{
  "n_layer": 8,
  "d_model": 768,
  "n_head": 12,
  "n_kv_head": 12,
  "head_dim": 64,
  "d_mlp": 2688,
  "vocab_size": 50257,
  "activation": "tanh_gelu",
  "norm": "layernorm",
  "norm_place": "pre",
  "norm_eps": 1e-05,
  "positions": "learned",
  "qk_norm": false,
  "attn_scale": 0.125,
  "bias": "all",
  "tie_embeddings": true,
  "parallel_block": false,
  "init": "trunc",
  "init_std_qkv": 0.0238,
  "init_std_o": 0.00594,
  "init_std_up": 0.0238,
  "init_std_down": 0.00594,
  "optimizer": "muon",
  "lr": 0.00144,
  "lr_mult_o": 3.0,
  "beta1": 0.95,
  "lr_head": 0.00639,
  "warmup_steps": 200,
  "schedule": "wsd",
  "decay_fraction": 0.846,
  "decay_shape": "linear",
  "final_lr_fraction": 0.0,
  "batch_tokens": [131072, 262144, 393216],
  "seq_len": 1024,
  "doc_mask": true,
  "train_tokens": 971000000,
  "steps": 4239,
  "dataset": "wikipedia_en"
}
MLP neurons of a small language model. Each row is named by its layer, matrix (up: input weights) and neuron, and shows model dimensions 384-511. Each number is 128 + 32 x the weight over its row's rms, rounded and kept within 0 to 255. Numbers have three digits each.
After each neuron's rows, "fires on" lists the tokens most often at its 100 highest values on Wikipedia text that the model never trained on.

L3.up2205:083138147161083122174149141086063181179100148167140104140111119097125107148152137086115107103146096050057093155105104179126079176142080136131128144066119126099061137103105125160139102136137181100093101155128133108123127182128159104174132118087121151125086057148096153122125125091153158102168130106071130135186184076117198133127131155132106167117043148160171095115252142113090197152109
fires on: "\n", " to", " are", " |", " of"

L3.up788:120164089137160171159182112058107160113115143112141096089114106106151144161091161119104130161103121121105095128185126137149094167139152074139139101169112101127160139109048122117104137177073154116092103136159121116130131142092168131171128108092172100138129096151100094158132157126165158089128094136137148153084155146097081166111125085114096141121088133132133147106208173176124141064187
fires on: " the", "-", " a", " an"

L3.up591:122099146118092131078111075184124232159121090135103087128071056126103102125173136119081148130133067125109049143125116110104134147123129173086147130082134101097126106069132172159096091144108082111137185156100147156081132140119055122133151120132134113110122124165117120157124059124110075137128124142100108088099172121089196090179119089103100180191065134159112166159129165151173141118124
fires on: "-", " of", " |", "th", " oz", "mm"

L3.up828:061144178118086125149129104158139126154099162111214077151130086187144143073132121156120100071099146109107104110135129205165078153115127142136068091164134134131124137150132165153124131113117110133059136112113142134122146180112167166115145128096107134068112114127111142115115170103149114165186094134086131163160112145134142122108109094194138192143130099094129121115083124060083199099121
fires on: " of", " No", " Total", " |", "est"

L3.up2361:114075100145138102161162107131085154160141123111109130161081154140136117116097152168128114116102169124137165181139103154138084140109120146129097153153191078126148082099135127131133128141110139155161143201092137133156080163105113167116108130089177134147185124097135117129131148138140111167128203108090142152104145200095171124132184146164120164104125101172156107103105089152152045130097
fires on: ",", " |", " and", "."

L3.up1780:114089118107093149136120182120167171129051136104088101193085120170096112155111150127163064087090133159147113114147118172143110102165085114144108142145135068125156147138128160177114146137152114154162116046179144078142127160182083168121089137109141129176156121120144111145128110117098113100180079164149145130092117154137113156202090106111114107128135145084134154199143186142157155168156
fires on: "-", ".", " that", " of", " to"

L3.up1137:153159054125096093137123134055145157136107127105154127098145142110113071084067150135096161079122167100065130067136095092171090177166190145125082189125102130139141108079131122117080118138107128129112096153168073110157115143117103103161108189144089122224124108122092164137125170113168118173102105109158146047114106135063173098142102156132164162073131137097145115165196201108072054030172
fires on: " by", ":", "-", ",", " from", " as"

L3.up455:103164112156082116129175130120135146136088089119087136241129197128113119122129152134141137126122120108125145111110127128176130143156162155140154184118131120114126109093088116097176116077112079087120064151143063128185085146171121077148133105112128137126110184168102197093117111139130130117112110107086134124108150124165096152137165098121155171074188156143160133150179155094141121129106
fires on: ".", ":", "-"

L3.up2092:133137169169114145142135124113095119146123206128145109150082167101122116137142109098101153085129102017112126140147134121134127124118104155105073125185128083161172168104109169108162151148084151159099143120065153112131102136143095182139137118138096106111098122130152171150167151092174184118110093162070172155108099069088157106067074082129145163132143154124153098090159116079159115150159
fires on: " et", ")", " –", " &", " |", "-"

L3.up1882:161128073156174107115131130042148124145177166164134162161138113103147093138134139128115133176123076132146145185101161122101119131110123107162107130136153106150144116118187110160121137118101092107190116121082132152169190132148146107123128135129096102120186142136154169075121139165157104097099114128101152167131124138123221091127173147108121174171175115152138137147167127144168116100101
fires on: ",", " mother", " —", " they", " -", " |"

L3.up91:063157150152131195170155114171168119121126115104105037164081153124140195185129091118131085178086160068107061203119154085182135118112140139132103085062190121166121103177102143087148145144107063141148071116055114141137135113141101153183108075163185132098102132125130212159224148192098102129075132169148155158185113119202137121155123159146157148125156093145073091118126138118082148144117
fires on: " |", " the", " to", " of", "-", ":"

L3.up1705:155131131136127149118119130095184053183121142090112116146096127153118116169134131113142167142111108151164075134159135081122175054156143148164119136137128090137113140124179169110106170175120179074144113100152140138072148109155105140176084124128118120137109071162156141113193145159142148147139111122120113145132075098187101143189111101127127125164089126106078114118166123123125108136114
fires on: " of", "-", " (", " |"

L3.up1522:173132109149162102142077128109178180134115149177094179138155142123112125136162098186171127169100134159144129127117115155144088100113150110076131123122149190102113096103056169142125116116154160142130102138166155132165187116109146121179125117070116113071088088112134119036167156088162139099189138156091150134100106102125121152076157127099179164132150091095103092111105135100153122180134
fires on: " most", " not", " first", " 0", " more", " second"

L3.up961:111132094085124058217127168124132158111188148114170129135164149146148161092070143152106159103103100118100074121118087102133114192163114089092132141190115050084209107092119101161119092153124104144086173065127145111112136126123109116176145098104140100111064120128141179151124099117188153107138119151146117090118100155105128083135071127120143161131122139109137103137107126109133112106119
fires on: "-", " over", " first"

L3.up617:126061185182166133123143136046093066116154122111083120137113131158118113139132080117132124115153112101153097110139133093146165082116127163128124116174085063095090118022133125129143169140146169116155104130136147142129141128146166107153078133114104150167108141133155121142155165070096118111110069193119102125104130122111123118159133141142169106124118153196064107095118153137154118109133
fires on: " of", " for", " part", "-", " States"

L3.up2594:145130146134121168125117105111156172090127102128067090112076165135143109148117109160098146099123086133172132132113135148138165074162090111134102169127126123108111094132076217093154173151123089089116128077100134077154083140060126163171108099099123160103099114132115126143147087135147099086094123093129123140138133081161148174141125136120062120122094093096097134132104118126127131143173
fires on: ",", " (", " |", " of", " a", "\n"

L3.up2369:177073123137171163203151132070135079152072102092069170184188116113146136164081157147173124103110154097060110152102171173104146111114092133117122176151134127122124176123161167146102171124097141136162129150143133190127099133125182130168102133091046127109105119103072097153130135136158161123126119052090162140131132130162181111137109134082155128184064151182134099122117119114160077145107
fires on: " of", " |", " to", " over", " by", " about"